Part of a small language model's weights: MLP 1344 SwiGLU, tied embeddings.
MLP neurons of a small language model. Each row is named by its layer, matrix (gate and up: input weights) and neuron, and shows model dimensions 0-127. Each number is 128 + 24 x the weight over its row's rms, rounded and kept within 0 to 255. A neuron's up and down rows have the sign that makes its largest values positive.
After each neuron's rows, "fires in" lists the words (lower case) most often at its 100 highest values on Wikipedia text that the model never trained on.

L3.gate619 [116 117 139 134 106 102 131 151  84 148 108 154 130 151 126 101 102 111 119 118 102  88 111 107 140 112  96 118 110 109  91 159 118 137 123 144  97 125 158 151 147 137 111 136  92 101 168 149 138 155 151 109 124 135 105 132 127 113 137 146 126 115 124  82  92 135 125 131 110 144 152 132 121 190 195 120 124 101  92 158 128 144 150 144 121 107 105 144 145  88 146 180 117 126 166 116 157 140 113 158 115 108 113 138 144 138 141 122 159 141 162 140  79 125 104 154 115  78  85 132 135 149 117 131 103 124 146 119]
L3.up619 [152 148 119 139 116  97 136 138 109 137 108 126 149  73 128 125 117  93 133 137 117 146 160  85  99  97 139  83 118  89 132 132 116 129 162 139 105 109 127 115 140 158  87  92 128  98 167  95 124 146 117  90 115 122 172 102  95 109 125 103 131 157 166 105 116 159 134 122  78 164 135 168 110 168 156 143  95 139 138 137 160 143 118 140 131 143 109 146 131 129 120 141 135 116 142 147 140 161  68 114  93 115 162 126 137 124 152 125 146 168 134 115  89 108 133 140 106 139 108 162 151 167 107 123 169 109 116  70]
fires in: "from", "against", "for", "at", "with"

L3.gate518 [143 117 105  91  88 146 157 158 141 129 132 139 106 166 151 118 129 136 109 101 125  95 117 149 101 170 131 145  92 104 138 127  61 111 150 116 109 121 111 100 120 162 119 121 147 153 131 136 148 124 122 116 120 140 113  72  78 116 133 112 142 113 143 106 177 143 148 113 107 162 121 140 129 161 105 161 143  80 116 103 143 148 115 113 147  96 135 121 178 102 147 125 136 109 151 114 122 126 107 112 119 131 136 162 167 113 147 123 170 139 166  86  95 120 124 134 175 155 173 164 144  99 131 132  97 165  92 120]
L3.up518 [126 141  89 119 114 112 124 102  93 148 115 148 102 155 110 153 142 129 153  95  87 128 166 182 122 178 129 113 128 118 133 116  92 140 108 132 133 118 130 159 129 153  92 153 148 168 109 149 129 144 116 148 131 130 157  69 127 119 128 152 154 114 136 123 133  98 156 150 113 139 124  92 116 166 167  74 193 110 101 102 111 133 112 155 111 108 150 112 165 155 151 137 156 115  78 118 152 120 102 108 152 111 170 131 134 114 130  78 144 154 129 122 136  95  94 149 139 108 134  91 110 153 158 117 122 136 129 134]
fires in: "including", "include", "of", "featured", "involved", "included"

L7.gate929 [120 113 169 104 159 158 142 147 107 130 172 135 106 132  89 100 143 165 133 124  66 155 112 143 124 185 105 166 129 150 115 142 125 106 117 137 142  93 136 132 142 129 115 144 102 142 116 122 123 117 113 101  85 153 114  79  98 126 163 140 196 134 117  98 134  89 162 143 124  92 148 106 106 120 164 133 108 136 116 113 141 126 108  78 129 109 132 119 176 105 152 152 122 149 144 144 118 107 120 158 137 129  73 154 128 112 158 150 123 141 104  75 116  99 127 127 131 119 138 148 139 111 118 116 127  77 149  91]
L7.up929 [128 174  80 133 117 142 117 150 114 142 150 118 147 147 119 128 156 157 110 123  87 101 150 157 116 179  97 129 137 147 150 165 145 130  98 142 114 101  93 127 145 100 126 141 136 111 108  96 170 120 178 127 126 137 126 127 109 146 124 102 121 139 146 142 100 128 161 133 121 123 110 146 146 105 161 119 110 161 142 157 157 178 124 149 152 126 141 137 101  98 150 107 130 104 117 145 149 121 111 145 160 149 150 111 141 103 133 106  99 108 108  83 145 105  80 102 131 168 169 112 167 113  97 147 140 137 164 183]
fires in: "was", "its", "s", "his", "the", "is"

L3.gate152 [157 140 102 145  90 127 147 118 161 136 123 142 132 109 137  91 149 124 118 120 124 126 133 158 135 119 148  89 129 108 139 112 156 113 141  85 107 121 131 180 161  94 149 116  97 104 101 131 112  91 160 160 102 147 143 125 120 104 129 121 111  91 118 149 144  99 107 143  95 133 136 137 131 141 171 107 171 108 106 119 111 138 128 152 116  86 137 155 146 117 154 128 160 173  92 136 126 132 138  89 138 164 117 147 120 176 127 122  94 137 121 113 111 158 125  97 138 100  97 136 180 106 135 164 138 128 157 129]
L3.up152 [113 136 144 112  96 134  97 136 132 130 171 120 114  86 119 142  84 121 133 132 115  76 170 122 107 169 122 149 132 148 126 105  98 128 117 138 150 151 106 160 123 130 167 123 167 124 143 129 108  90 109 171 147  99 119 154 144 122 149 107 126 153 144 162 132 136 160 122 140  85 134 101 148 129 135 182 113  87 142 176 142 112 118  79 123 118 159 110  83 152 159  95 155  62 135 143 148  98 134 128  92 124 106 117 113 133 115 129 124  81 146 126 151 157 128 150 125 156 154 109 109  98 115 123 155 134 155 134]
fires in: "states", "as", "with", "for", "to"

L3.gate1310 [147 129  99  89 134 126 153  92 131 110 123  81 133  88 110 134  98 127 199  71 101 139 121 151 130 145 127 120 140 131 135 124 121 108 163 116 190 125 123 146 130 115 120 149 139 131 159 162 130 166 146 156 102 119  96  95 115 147 115  80 115 148 165 159  96  92 165 165 148 133 108  93 138 100 101 152  99 116 121 124 147 157 111 131 164 177 144 151 132 137 157 143 145  89 154 159 156 109 152 148 153 123 116 106 146 142 136 164 101 149 122 148 148 139 118  97 121 161 150 135 132 114 129 117 138 153 170 139]
L3.up1310 [134 162 129 145 109 114 146 131 150 134 108 142 120 105 131  89 105 108 158 129  90 125 136 128 141 130 134 123  98 120 130 172 140 126  79 135 147 131  93 125 126  95 110 162  99  81 106 129 126  99 151 113 130 162  69 114 138 121 129  97 168 134 136 101 114  99  84 132 133 118 182 132 102 145 137 123 118  81  94 150 113 189 121 150  89 117 121 122 137 124 133  98 146 102 141 138 115 113 153 137 120 134 141 140 139 115 118 144  92 153 165 145 106 126 125 113 132 147 167 112 135  90 109 142 119 150 169 122]
fires in: "for", "to", "uttarakhand", "due", "of", "despite"

L3.gate130 [136 140 132 116 156 125 100 110 115 111 137 104 162  83 113 169 145  75 135 124 110 105 152 184 128 115 148 107 133 123 145 114 113 140 132 104  99 144 133 128 143 138  84 114 141 130 157  82 151 119 135  95 111 130 121  71 114 137 122 125 148 108 123 112 124 155 153 171 103 109 131 158 112  97 107  80 132 101  90  96 122  92 122  87  81 132 172 127 113 102 107 111 160 151 156 136 139 165  94 174 117 108 132 115  74 125 107  81  88 117 143 110 124 110 147 146 173 174 137 117 146 117 110  99 129 157 137 128]
L3.up130 [113 150 121 134 131 153 133 108 106 127 120 111 142  83 109 182 135 152 144 147 127  70 132 104 144 137  90 102 145 106 110 147 123 146 153  93  93 121 121 125 147 153 121  99  98  79 106 113 124 174 104 155  90 108  97 127 140  98 131 154 142 114 102 116 108 161 104 122 103 157 133 134 144 125 114 167 109  89 152 125 135 121 131 150  97 144 124 159 108  96  99  94 143 190 152 152 106 143 108 135 121 109 171 122 123 124 106 149 118 120  69 110 133 158 174 166 101 131  95 125  98 112  89 131 157  99 134 160]
fires in: "of", "from", "marie"

L3.gate444 [162 127 119 153 127  84 118 122 102  83  96 116 150 121  77 181 166 123  76 116 145 149 123  84 166 155 143 116 147 142 123 126 127 129 128 136 158 129 131 116 124 148 115 154 140 125 189 134 157  76 106 100 162 122  75 122 127 140 160 120 119 129 127 166 149  89 121 148 118 145 167 102 125 120 105 187 127 101  94 148 157 111 109 155 148 149 158 158 131 117 125 121 129 138 132 130 155 154 162 111 114 118 118 123 122 171 170 132 138 102 158 111 120 152 101 116  79 102 111 142 147 180  90 163 166 175 116 129]
L3.up444 [175 131 131 114 108  99 100 100 107 106  84 103 146 117 143 112 122 152 145 138 143 104 110 136 143 154 120 140 120 155 127 121 158  96 151 107 118 148 164  99 108 130  97 118 159 122 158 120 152 121  95 135 148 160 100 112 133 129 106  94 129 114  98 165 107 135 123 152 104 101 155 145 157 166 109 168 122 102 121 139 131 148 137 158 127 168 126 171 173  92  98 147  98 127 132 132 163 177 157 159  98  94 180  75 120 130 136 141 174 101  83  98 179 160 114 131 138 153 141 140 147  95 151 160 153 107 141 128]
fires in: "football", "division", "premier", "hockey", "racing", "radio"

L7.gate1247 [156  93 102 150 153 177 173 157 155 102 141 135 145 142 121 153  92 122 147 173 130 164 154 117 139 132 144 147 101 147 169 142 189 107 141  94 157  70 119 100 152 139 108 144 123 127 134  96  96 166 133 144 138 117 162 116 118 114  83 140 107 125 134 146 130 165 101  98 160  93 151 176 127  91 154 113 121 111 100 129 140 122  99 108 158 136 156 160 121 145 124 126 141 150 153 140 110 133 147 110  90 108 128  96 133 133 151 142 118 116 104  86 132  84 141 148 155 116 136 124 103 202 142 137 119 132 156 151]
L7.up1247 [112 146 143 117 146 151 138 144 113 133 122  69 130 115 121 111 125 136 109 119 123 150  77 154 105 127 116 111 172 120  96  83  86 135 168 147 145 132 140 170 128 111 115 164 144 146 153 106 144  73 169 123 131 142 105 133  64 122 129 134 106 131 158 138 108 125 150 150 119  95 114 150 120 150  79 131 177 110 121 102  91  75 108 107 138 137 122 119 128 172 153 148 177 146 130 135 111 152 122 115 126 159 180 135 121 194 117 153 137 136 107 140 137 114 120 124 154 103 123 134 102 112 131 108 104 117 144 151]
fires in: "that", "it"

L7.gate1276 [105 112 156 125 142 119  94  89 125 122 130 123  98 132 145 157  88 104 129 154  80 153 134 103 117 160 132 114 130 119 141 100 130  93 133 105 135  94  85  55 126 147 176  94 115 129 130 102  96  67 127 136 101 133 115  96 154 181 122 116 174  66 134 141 109 154 111 110  90 150 161 118 148 110 154 131 121 159 163 151  96 123 109 107 160 122 106 120 115 110 121 106 140 148 134 129  82  82 124 149 166 157 140 145 167 156 115 141 143 124 137 114 125 102 127  93 135 147 125 105 110 108 144 152 151  70 152 154]
L7.up1276 [135 156 147 138 115 115 176 123  79 152  86 110 118 113 135 125 160 139 145 137 131 136 139 142 107 126 114 116 184 106 124 113 155 129 102  95 145 115 109 179 148 110 116 163 149  94 125 170 137 137 102 142 115 122 108 141 146 122  58 146 129 135 166 116 101 123 132 116 160 122 141 136 141 109 125 140 127 102 142 111 153  98  40 113 165 114 142 166 150 148 159 107 131 171 101 119  92 135 144 148 126 119 116 105 173 135  70 106 164 158 138 134 134 115 145  92 114 119 121 125 108 130 144  91 116 109 158 112]
fires in: "was"

L3.gate268 [159 112 127 161 133 170 154 149 107  87 111 124 129 166 128 172 168 133 121  94 160 147 115 140 135 106 141  91 152 113 114 136 107 105 149 159 157 145 126 124 113 148 134 109  99  98 121  84  80 131 147 144 121 129 115  71 111 109 140 111 184 124 137 104 137 152 172 106 179 158 162 158 116 102 123  74 109 149 150 125  90 136 103 131 139 113 125 142  99 142  69 103 113 105 109  93 123 137 110 151 151  86 142 139  99 114 148 111 153 117 117 127 135  78 144 169 145 172 131 133 145  98 102 114 132 134 145 124]
L3.up268 [116 126 140 102 112 144 138 164 159 147 140 137 169  91  98 151 115 182 159 136 104 138 141 126 127 153 115  93 136  83 156  96 129 119 163  97 148 115 112 158  96  81 150 121 100 144 132 122 171 146 135 141 155 128 118 150 104 104 128 120 156  97 102  90 164 131 159 156 142 112  81 113  99 122 103 112 142 143 120 133 133 130 150 142 154 156 105 166 138 163 142 161 161 126 135 154 168 110 150 144  88 120 147 140 124  99 135 126 134 111  77 161 152 133 120 123 121 111 146 119 126 145  96 133 122 165  76 170]
fires in: "of", "swa"

L3.gate581 [ 97 108  99 103 149  79  74 143 111 189 162 159 145 173 135 165 143 123 133 116  92 104 121 142 100 149 142 124 141 104 141 121 125 133 104 132 120 126 155 129 146 143 114 139 156 124 123 115 145 142 104 100 142 137 111 144  84 140 135 131 142 146 127 167 142 128 107 132 134 128 150 161 119 106 152 124 134 144 111 109 128  87 112 158 103 112 121 142 111 135 111 141 125 135 124 150 119 121 124 128  91 120 112 123 142 150 140 123 156 120 119  86 140  58 136 128  91 112 159 123 126  90 137 165 136 118 133 143]
L3.up581 [114 128 125 116 102 106 111 158 129 140 137 139 108 158 138 143 140 116  96 124 112 108 168 121 119  99 163 152 132 114 132 123 106 135 126 127 166 141 154 126 137 133  73 137 129 113 158 128 115 141 146 131  81 104 105 117 156 140 115 110 161 123 146 126 136 104 115  99 113 137 126 101 116  85 153 109 125 128 129  81 124 143  96 180 174 151 119 125 112 145 120 136 165 157 129 169  99 100 159 119 148 118 104 115 130 172 131 101 133 124 115 168 117 115 106 114 115 141 103 109 160 153 143 130 127 139 125 121]
fires in: "him", "second", "he", "third", "fifth"

L3.gate1187 [139 116 124 122 158 137 124 103 106 116 121  95 133 120 143 147 112 152  80 143 163  70 142 147 134 162 132 124 116 113 125  70  99  86 143 143  89 142 128 151 119 164  83 152 140 142 164 111  94 165 133  87 152 158 170 122 119 128 123 109 154 105 157 144 147 171 132  97 135 116 114 177 141 136  99 142 138 145 103 121 148 171 148 154 145 127 135 155 139  88 121 140 148 126 162 125 169 148 138 130 134 106 148 126 135 155 126  74 141 133  76 132 134 122  92 143 124 132 148 134 132 129 111 177 115 102 163 172]
L3.up1187 [116 140 183 120 122 118 119 100 125 104  71  69 151 126 117  89 128 153  95 121 144 160 171 129 145 128 157 115 167 152 120 109 145  91 120 114 127 165  86 137 110 119 140 135 118 125 143 105 135 155 159 133 165 125 154 134 148 100 128 150 151 140 133 102 117 149 130 148 118 134 123 108 102 123 134 112 156 159 137 112 161 142 109 130 148 141 165 170  86 115 146 108 178 114 148 140 104 140 139 144 112 171 142  77  97 147 156 114 147 103 129  98 125 131 143 135 137 173 123 146 113 174 116 126 135 125 160 153]
fires in: "according", "singles", "apps", "information", "following", "title"

L3.gate437 [138 115 105 133 105 131  86 107 134 122 154 101 138 105 112 110 147 155 191 117 117 120 127 165  99 109 151 102 132 116 139 123 129 165  78 118 142  88 160 122 135 172 133 120 140 142 173 138 121 108 102 112 133 140 133 157 107  90 148 166 108 170 132 124 123 123 119 143 155 138 164 122 136 137 111 149 100 129 101 126 107 107 115 111 179 117 172 128  93 124 139 118 135 136 114 145 124 156 108 133 136 114 146 150 131 110 154 132 116 157 115 102 119 158 114 142  93  99 122 138 196 112 131 139 141 144 115 158]
L3.up437 [134 117 147 144 112 121  58 117  90  89 149 157 133 163 139 138 116 104 151 117 165 151 111 136 154 105 133 106 133 141 142 176 119 146 110 147 145 141 114 119  96 155 132 135 146 126 188 127 131 129  95 103 172 143 161 126 120 120 109  97 135 137 178 163 144  84 169 119  98 139 175 119 112 154 163 116 125 164 141 121 117 157 120 187 127 118 147 118 145 146 140 139 144 118 148 128 148 170  86 138 145 121 146 124 118 141 110 110 141 130 178 105 122 113 126 153 143 135 153 126  94 166 128 182 129 141 126 114]
fires in: "would", "will", "west", "stock"

L6.gate759 [161 167  90 151 107 147  95 115 166 177 144 137 184  70 158 119 106 105 138  90 105 144 122 129  90 106  88 164 136 164 100 117 146 135 157 122  90 139 103 149 144 147 143 145 116 101 143 106  92 112 134 163 136 140 141 199 168 179  95 129 155 145 134 120 142 157 136 123 122 133 112 136 129 145 102 142 138 118 113 140 130  96 143 112 152 131  85 128 118 101  89 119 143 123 101  79 122 151 141  97 102 137 135 111 161 139 167 110 128  92 108  83 139 107 109 134 136 104  83 126 170 184 143 211 142 111 150 110]
L6.up759 [130 148 143 100 127 130 115 110  89 142 175 134 133 121  80 147 120 111 161  91 102 158 129 154 179 129 142 100 171 151 138 119 120 120 127 113 129 133  92 124 123 150 144 153 162 156 127  85 116 106 183 141 132 131 134 119 177 168  95 122 133 114 117 149 135 109 135  96 123 142  78 115 112 136 121  92  97 124 128 148 129 103 180 132 156 128 118  88 120 183  94 142  95 107 146 163  85 118 160 143 133 115  99 114 105  88 119 110 148 144 163 153 117  96 162 111 159 113 140 105 171 118 174 121 150 108 136 115]
fires in: "population", "states", "us", "only", "with", "kemény"

L3.gate414 [137 139 147 159  89 119 121 127 117 142 119 117 131  94 121 118  82 145 118 146 148 108 124 166 113 172 110 129 159  91 129 125 128 144  81 143 155 169 164 141 154 122  82 150 119 165 149 138 123 152 131 102 117 139 140 129 127 129 113 145  97  91 150 102 118 166 103 100 151 125 113  93 150 114  97 154 111 111 110 143 142 102 143 185 129 108 102 117 133 106 119 133 135 168 130 133 139 109 142 122 134 109 151 120 130 144 170 111 102 131 100 158 105 140 149 140 111 108 110 145 155 155 154 111 120 101 140 122]
L3.up414 [144  91  97 112 110  92 114 119  92 115 117 110 112 113 116 127 118 143 145 118 112 110 115 143 101 143 140 148  80 122  89 147  66  61 108 109 124 172 169 111 137 149 113 114  98 103 104 127 121 138 114  78 117  90 153 101 124 170 104 142 167 180 108 143 123 165 145 162 165 133 128 147 115 125 133 133 167 111 141 127 165 136 123 161  99 127 130 130 129 139 128 109 160 109 125 158 151 137 131 113 107  91 147 187 110 154 112 135 107 146 123 160 104 169 116 125 125 181 119 100 111 117 127  74 126 126 148 139]
fires in: "under", "without", "little"

L3.gate150 [123 160 135 119 158 114 131  98 150 150 122 145 187 150  82 120 159 170 110 151  96  82 128 153 100 139 130 143 121 132 104 131  86 115  85 152 154  81 122 137 107 118 155 141 133 141  93 156  84 140 113 119 161 123 129 143 113 162 170 108 136 138 189 158 142 121 153 143 121 129 121 140 137  69  80 118 106 135 101 118 144 160 178 135 129 127 150 119 101  91 123 126 136 123 134  92  88 122 157  63 130  87 150 149 173 138 159 151 119 114  84  60 115 108 142  97 121 143 120 148 135 112 122 155 126 134 140 155]
L3.up150 [113 151  86 137 106 130 124 135 142 100 148 106 108 157 118 123 160 162 148 107 134 157 134 132 179 110 166 100 122 145 119 147 100 160 122 126 104 148 130 119 156 115 126 146 121 142 126 151 138  99 113 150  81  91 172 100 101 144 134 163 153 171 132 179 115 138 177 137 156 124 162 162  66 145 123 119 137  86  95  84 107 103 106 127 104 108 105 111 144  97 134  94 115 148 134 171  99 122 110 138 107 109 140  89 118 157 125 140 116 153 131 153 112 122 115 131 147 125 114 154 130 119 139 131 143 107 130 158]
fires in: "of"

L3.gate613 [176 121 161 112 107 144  76 154 125 154 158 124 126 111 163 114 123 140  70 135 136 148 137 138  87 161 154 106 133 155  98 108 144 149 177 161 147  99 141 144 108 159 123 159 122 151 139 146 129 131 132 126 141 152  95 135 166  98 119  75 126 128 139 144 147 144 120 121 123 119 106 140 130 146 150 132 117 144 117 128 140 168 112 133 139  89 173 110 173 174 143 129 122 129 101 122 125 116 107 157 112 147 140 133 116 144 141  91 112 109  92 130 127 130 164 148 117 114 103 114 162 160 134 146  94 113 101 141]
L3.up613 [ 78 149 127 146 133 166 113 124 114 106  93 140 136 124 137 119  99 144 161 118 147 104 125 121  77 156 166 137 122 109 130 137 112 110 151 114 105 111 165 103  95 142 125 144 150 122 125 115 130 114 100 113 157 150 136 110 117 167  98  81 130 132  88 107 135 163 157 165 129 101  98  93 112 112 151 146 114 161 153 142 133 132 111 138 132  95 113 122 157  95 132 145 139 120 109 153 137  82  98 156  90 117 118 106 122 137 135 118 112 119 108 105 127 167 113 124 149 117 131 113 141 122 115 111  73 105 113 141]
fires in: "was", "is", "an"

L6.gate62 [ 96 129 154 106 149 148 106 128 135 150 145 106 142 108 144  93 139 154  79 138 147 138 136 141 108 167 121 139 181 149 122  83  93 102 108 145 142 131  92 158 128 107 104 116 130 125 126 133 102  94 145 183  90 128 135 123 110 141 113 130 146 120 130 174 165 184 129 133  99 120 119 111 137 135 107 123 145 160 118 122 128 140 107 134 181 145 140 123 131 104 122 137 124 100 115 110  81 118 142 100  85 157  93 166 149 150  99 138 105 122 143 118 129  73 101 129 115 127 130 116 118 147 120 167 148 110 149 152]
L6.up62 [125 140  79 116 152 145 140  98 157 158 155 152 116  91 138 147 119 141  83 123 123  92 170 131 120 125  80 130 145  75 132  79 115 115 102  87 134 123 153 141  93 152 119 126 143  93 127 129 121 144 147 149  93 136 150 130 146 139 128 161 153 163 128 112 136 126 114 150 191 161 162  93 131 153 127 125  94 109 139 122 158 111 147 163 142  95 109 157 104  93 143 171 117  89 122 127 132 142 153 100  99 106 123 139 127 118 161 125 144 138 140 157 124 161 127  98 134 100 162 149 133 148 131 155 160 141 128 127]
fires in: "only", "about", "least", "than", "heat", "on"

L3.gate678 [119 168 123 157 107 143 146 135 110 116 137  92 122 167  92 120 130  93 117 130 126 132 129 140 115 157 148 130 136 148 125 163 120  91 128 147 123 103 137  76 156 153  74 131 117 132 139 140 128 111 141 124 160 164  99 114 107 125  84  97 122  94 112 123 168 126 110 135 114 117 106 133 150 139 119 133 100 111 121 112 158 131 114  90 111 155 137 116 132 140 166 159 141 135 125 118 127 103 147 109 153  89  78 120 147  93 102 132 128 149 114 100 140 146 132 120 182 120 187 104 159 101 164 108 122  96 127 141]
L3.up678 [125 174 167 125 123 153 137 141 126  94 117  93 137 109 164 129 102 127 118 139 122 134  80 130 160 130 158 135 137 115  80 129 166 143 157 163 115 135 142 123 184 155  91 143 110 144 155 133 150 155 180 172 155 132  68 165 123 147 100 128 129  98 105 106 144 127 105 134  87 171  98 110 128 146 143 114 150 118 129 102 128  94 139 110 147  94 141 128 141 138 153 150 147 136 149 126 121  78  79 125 149  66 106 108 111 156 163 124 143 122 130 116 150 118 155 115 131 123 150 108 140  99 111 122 108 158 112 160]
fires in: "her", "him", "them", "it"

L3.gate211 [121 100  72 109 147 170 123 177 109 137 125 118 140 158  86 115 133 109 140  99 143 145 117 126 122 178 135 200 115 159  82 107 111 166 149 145 155 134 129 118 142 119  84  75 140 161 142 141  98 118 113 121 121 101  96  71 165 136 138 157 127  93 140 120 155 116 142 165 138  86 149  94 112 109 133 122 102 107 135  86 172 156 123 129 148 148 145 133 116 168 114  78 131 169 142 142 143 130 131 140 114 112 120 142 133 131 141 143 123 146  85 100 105 138 136 126 120 132 100  93 124 120 110 124 147 132  75 154]
L3.up211 [116 121  80 120 117 143 147 182 110 154 119 150 138 122 118 118 116 135 156 141 138 132 154 117 128 128 120 109  97 115 126 159 171 138 198 143 115  96 104  86 146 105 150 150 117 154 139 132  91  77 117 138 150 115 113 102 109 124 152 170 138 100 107 109  90 124 141 152 157 101 118 134 130 180 143 115 105 103 132 172 158 134 147 134 106 127 111 114 180 133  96  92 103 171 129 166 153 109 128 119 103 137  90 101 145 136  97 101 188 101 132 130 148 112 112 103 142 139 106 169 131 123 150 112 127 120  87 124]
fires in: "it", "power", "international", "origin", "economic", "evolution"

L3.gate675 [115 120 114 138 139 127 168 114  84 149 159 130 141 123 140 149 167  90 134 144 185 123 153  85 103 102 118 114 147 139 102 111 117 166 154 127 143 147 105 138 112 130 112 106 131  97 139 123 149 116  91 155 128 119 122 170 106 130 146 128 142 157  82 140 144  98 151 158 156 123 147 123 132 126 112 132 150 130 147 100 100 118 112 156 160  99 123 127 137  89 135 140 151 142 139 160 169 156 184 152 133 137 180 157 178 139 126 163 110 158 141 113 143 120 133 169 136  77 122 107  95 136 163 181 105 155 133 111]
L3.up675 [103 108 149 113 154 123 166 137 113 150 148 136 159 143 128 105  92 133 116 138  80  86 101 150 105 110  86 109 157 136 125  98 110 125 132 112 141 134 160  99 106 156 114 128 161 110 126 137 162 100  82 122 144 112 129 102 101 136 119 104 175 166  93 126 123  65 125 145 141 176 133  63 140 157 143 134 168 151 121 126 153 155 120 109 157 100 134 142 170 115 141 124 112  98 165  89 127 106 143 100 119 149 127 146 104 125 144  77 117 145 146 104 152 127 134 127 113 114 117 141 101 104 125 141  98 109 171 176]
fires in: "township", "district", "senate", "number", "attacking", "trial"

L6.gate14 [159  93 152  85 133 125  76 132  95 140 170 159 173 115 114 112 130 119  85  97 110 134  69 128  90 113 166 182 138 144 118 135 131 134 112 102  99 126 129 161 104 109  65 137  79 137  91 142 196 130 124 115 139  78 115 149 128 147 115 117 155 113 146 138 125 139 125 121 128 138 144 152 104 164 159  86 153 133  92 107 108 176 158 126 180 172 143 138 135 152 126 108  75 102 133 119 117 124 153 128 145 120 123 162  67 113 114 169 116 136  88 135 114  94 119 123 126  98 149  97 144 143  86 127 129  61 134 123]
L6.up14 [129 121 162 142 154 178 114 111 144 110 140 106 107 106 131 154  94 148 124 167 127 152 138 142 156 155 123 124 109 138 131 137 123 116 169 124 112 159 145 128 151 163 120 130 125 150 133  78 130 137 150 159 120 127 143 164 135  99 106 159 110 147 137 150  75 160 126 115 137 132  85 123 112 122  85 118 122 160 126  92 100  83 161 124 109 121  98 162  84 119 122  95 129  77 101 135 154  84 109 164 184 140 152 143 148 123 126 149 134 172 104 122 122  96 150 102 124 117 139 129 129 139  99 124 149 110 165 145]
fires in: "all", "only", "least", "just", "of"

L6.gate940 [135 136 103 118 130 156  77 121  99  96 121 121 129 150 127  87 121 110  88 104 166 163 128 150 128 164 147 151 168 143 137 100 145  95  80 102 102 133 156 108 144 125 136 134 127 120 143 106 117 125 116  98 150  96 153 134 106 122 152 116 119 101 145 128 120 129 141 161 139 118 159 150 106 119 125 125 122 146 111 129 115 193 162 133 127  88 159 129 107 165 145 116 148 172  92 150 129  92 143 133  83  73 116 134 120 105 143 141 112 138 158 148 102  99 113 107 135 109 176 121 144 104 124  94 127 135 116 176]
L6.up940 [136 151 126 121  97 149 118  97 159  59  81 154 123 106  94 168 165 146  52 122 143 163  93 123 123 147 146  61 110 104 142 116 108 161 107 124 166 131 122 116 133 146 134 123 126 172 147 156  97 102 139 104 108 112 135 121 137 141 116 187 110 144  95 128 153 112 100 146 171 147 121 161 148  84 108 134 124 155 134 140 166 105 110 138 109  93 111 157 126 128 115  64 130 158 101 129 104 124 110  84 115 143 131 101  91  73 133 141 123 110 105 155  85  83 143 130 135 139 141 147 118 158 141 145 100 129 128 106]
fires in: "as", "in", "inch", "on", "his", "its"

L3.gate403 [ 93 103 146 100 154  83 164 138 100 113 153 138 126 163 151 131 108  90 144 158 148 142 148 123 150 181  96 110 117 138  96  96 135 120 130 148 118 145 151 126 111 120 119  94 149 128 114 108 156 133 144 150 145 145 125 105 123 124 128 146 186 144  96 155 109 126 114  85  82 112 152 143 104 139 141 135 142 180 120 120 124  88 161  97 136 148 143 161 129 137 136 116 138 127 147  61 162  80 115 146 158 114 119 131 115 133 126 106 137 121 117 139 152 175  97 144 120 129 107 130 136 171  98 126 124  92 147 122]
L3.up403 [172 174 135  99  91 117 133 125 143 126 149 122  93 186 121 110 168 125 137 118 134 109 119 139 107 132  93  90 115  97  82 120 129 130 101 152 126 127 170 151 102 149 101  95 139 139 146 123 152 138 111 115  91 151 132 118 167 149 159 127 117 136 116  86 145 111 122 189 143 114 113 130 127 115  94 157 163 169  87 133 116 108 141 105 119 115 152 156  98 170 145 131 144 141 156  95 124 153 133  69 109 118 138 138  94 110 108 163 119 169 148 100 142 111 122 133 154  92 144 126 150 100 126 143 102 147 180 144]
fires in: "time", "years", "year", "period", "times"

L3.gate838 [142 159 102 129  82 113 138 141 128 119 106 106  86 108 122 138 116 149 101 144 126 126 101 131 131 149 108 123 140 107 134 155 114 143 117 127 105 106 122 133  78 126 121 159 158 162 155 140  95 172 114 133 156 209 167 106 121  98 128 158 122 101 146  71  95 105 150 147 128 138 139 140 151 123 133 144 143 163 114 104 145 162 127 109  84 111 156 170 140 136 152 144 102 136 101 105 102 161  94  69 142  77 114 135 192  99 115  93 129 129 129 106 120 109 138 135 143 132 143 122 101 124  99  84 131 137 118 166]
L3.up838 [141 114 156 136 148 132 112 123 133 112  94 128 106 127 146 155 134 144 110 135 132  96 133 143 175 107 123 132 129  87  93 131 144 185  89 106 130 108 157  90 144 159 116 133 132 173 148 143 118  89  98 136 135 157 110 172 142  86 117 117 146 157 119 151  92 176 137 114 164 152  94 125 120 132 108 110  85 118 112 101  97 116 146 151 164 149 103 145 142 131 132 145 117 136 129 100 136  79  99 124  84 111 137  83 152 142 157 141 140  96 128 130 125 137  88 163 141  95 127 145 124 146 147 160  87 120 106 135]
fires in: "from", "in", "by", "votes", "byzantine", "on"